MLP neurons of a small language model. Each row is named by its layer, matrix (up: input weights) and neuron, and shows model dimensions 0-191. Each number is 500 + 25 x the weight over its row's rms, rounded and kept within 0 to 999. Numbers have three digits each.
After each neuron's rows, "fires after" lists the tokens most often just before its 100 highest values on Wikipedia text that the model never trained on.

L9.up173:467507472490494510529472438486515504506527472508476551491458496473459563476516555521458480503471501506499443476471510510506426534497541489524502502501523488525500483511520505508470508501521482468524477510535538442504483542476484471526485503516523500473506477493500480491519509535544489556528497527503541475493542498518484448513508484490478540480470502528484497457502489505515527485511494485508520517497531538493482508534457511511515441479505456523502454478539516508494509453503492479506555524503512463472510496498499507479485493497475507502470512520513500507500528484500527548
fires after: " the", " The", " an", "The", " a"

L7.up515:492501523477520515500507466480495501541451506506493533521490535507484519509507516529575533476497505446513461510487493451505500514521498488507500501545499472526515509500519478544519536525501467456504486511488545472533522504466460520502497486469483514508522540493472471500458533495488479545489499492518543509497485501493504499514454495523507491492518481498493482533490498458467503524506507470518506451448468479497424517535503504508517485482442480474494497553537514502467450447488489488469488477516549479533501496483505493526480501471495533519483509511530499544548472485518524522
fires after: " mov", "ak", "z", " Z", "end"

L15.up684:485512475422503484545519491480481539497483533506507503510527507486535488545497499475524461552502499484509495473506484538532483507498544506503552472528482506496509502475483499498503453504516520469464496522479526474498511504528476520513521502500456500497528463485500518500498450499458512442466476508533530543506495508494473538510529505501496543515506490447501495453489521491522511469502544515472499547554495535515501545538509472523467519471499504511511502489490479516490472478553508455504533497489465473532497501498497476476514563496457507519475533525512482528499458480480503459
fires after: " s", " w", " N", " W", " n", "w"

L4.up19:513519490519519489511512461471519504532487478520522468500454552479528532448474488513522516492468515464529493485461466505482454505465473519515509529516498466604518460467532457471498503490529507452516508514514497485484529536537507463505480506513500500463504528502476515502491509503487547526465489507505504466509507510483473495504540480490497490505502516557530504482501505512530527471537507498489505498502520472548472485527507559502479492486503477528536434502493521495513503474481497478533510534471506488463554482494465448507480488507495509475531497511462519531508513489494508463
fires after: " the", " al", " The"

L14.up456:486493523505501479517518476509573515523492515535473549511468512487501536537496488510465489509452461549543504480477507502510479533484490449522478475506482533553472483491522485546514515490442463537527485514520481452556455495491507519522474506503511527472479467510479522508475479506508523506499511550524527527517494509503498475523470468485473499485499503557507461454484496508530535481528479484515559482483530493545505523509486480506513534508498494507492494482518531495480506478534467438451559498511478488487501502501525477515522498478493525532502524525484488490472523497485491498
fires after: " of", " the", " a", " for", " with", " has"

L10.up610:479559533520512479507485474517533551529495503489516504510467481456509537529505543493454506481458498510501496497479462486487458493501453498477508510508500516536498501493475471512498540472504497496547479531561504519533529495515513491516475481487473459482491464495504509504496514513546543514526524528549526500451543471480502495506515507473486534478498535498497457507525486543492480467511430480467530488506538510519484508504489501518489479497515459484482487506495554512519501494510507459490491518536555487505495443465463473514508489472469535480468482496471515518472520470516537530
fires after: " the", " (", "A", " its", " his", " a"

L10.up268:527498507485471532524527541540525543519474527526514490524482500460513512509528534526555511502482521501498457529456485464504509501497499506451501483516515520518493505481468522548523492535492506500498518508515491506536534539473489502516470524481468516461498485462531484468476531451464485518461472512509480468529493512510421473503555517506494455518538525503512470502501513515496499551503490526467470497492441480498488502506563539514462489466458511482528509484490484480511481479490511465501523490481530455463498524538480498486529519474470520504503482519502482533541500498480511508
fires after: " Z", "w", " W", "z"

L7.up118:520519497474506487506516484534527530501539522577481504520466513479496490550480511511471534473488513466536506496456471487488494484507497546477524494497464502523533466473458444529495514472451514521500497483493478471526510524547518491521443511536557505505501494476502479478472512518481465541520517520509500475519507526508483529526498456473514476495483535527497499500457509500476505516472452474443481497528502539484473522483502528516473512481533487505492507479540512490488493473477499480461491507476521509544520466491488458478491553501472516480542484479504506550484457502537508519
fires after: " h", " H", "alf", "y", " s", "h"

L7.up337:474508508499510503478510444444503511511503490493491493476464489527482510523514509513441484474478528499486528480460469513491436462480495508482519494497502474552532538497480465507503559507500486492525450480499518454521528498511505458522489554515527512429480479520507534498523492515482537524535521507516494486501511474487484490494497459487540499489538528514490464495484511504467466489500497518550484511466510482512476473504508498552491522482541472494524494520527566517531528469517475483496476537523522502497528488484441487469520481489493518501473492520548510533471503486548478515
fires after: " the", " of", " A", " an", " Austral", " l"

L15.up227:490520506460466493456499447501560486499511523507489485527470473496502507533473522500473478508487479565505494505449524530443479477494510526505462476500483486491548512472457486506520519517491503502488495520500489498560479500525499489504479470518497491514470475513524476487505493487498498496517556543547483517522513505534447533517512508483464515518490500484494533439490472519490524527491466514515494472515531500516477542488522492464512503523490511560517489498515476515519494465519498477534499463490500486544506501505489484455513521534445563505490464466497538548527479476525534474
fires after: " h", " H", " sh", " Har", " Sh"

L10.up8:443517452485520516542491460482528525560477546555498463507494513507503509494489522498488524504482533537528504469502496515478445507467567530505496490520470474508488507520507505541520514493515529483479472506501528464527514487498525530484485467448484482449500467474517525506489489492486522516500516504528537498526519476455464508507505520432492557538514494524499519470514507477491486496485532488510468514471480533508454555507509511500503501433488482512505507501481518505504489498485488467487530523547500471489508509496499493520505551525544506521503520554510466516492479474466508513
fires after: " l", " L", " ann", " W", " new", " N"

L9.up756:480498506497510476564513480488543539512470525518517489502496495473491470501462515478514478483500504491494506467496534527509450527512492509486514541516499458500532468518499473537512485514485534458515442515511465448524527484493491472454481473516536499472497518501526452476526456529505523528515538526511556489517484491536489498507520533518501488476467500500476472515508506524530522456490509458497483500501472552485456498492518528519500477469481470508509517537536519495461515483539551488440536511510520470519517515466438503506449528493530536499515480507512518510493496490517536489
fires after: " l", " opp", "v", " v", " L"

L8.up706:485519488496521481512538474521495529474486506502471486517532506462478490527480517500492509486512509514499490474417503542484449471480520509474541458498509496549476502486443487486498483526466514536512451532519516485536488487521516501472502492540489511515468515492500470474452526488475470487495508485466522517520505505554483504537516460459533499529455488530499512538517484509506487483494520469444500538511522568487466529480507513517500514472527478515531456454519491500502513494483500485501513478526499531514513552485496493500463507521508515508522499528566548520523486499543471479
fires after: " H", " C", " h", " I", "I", " Her"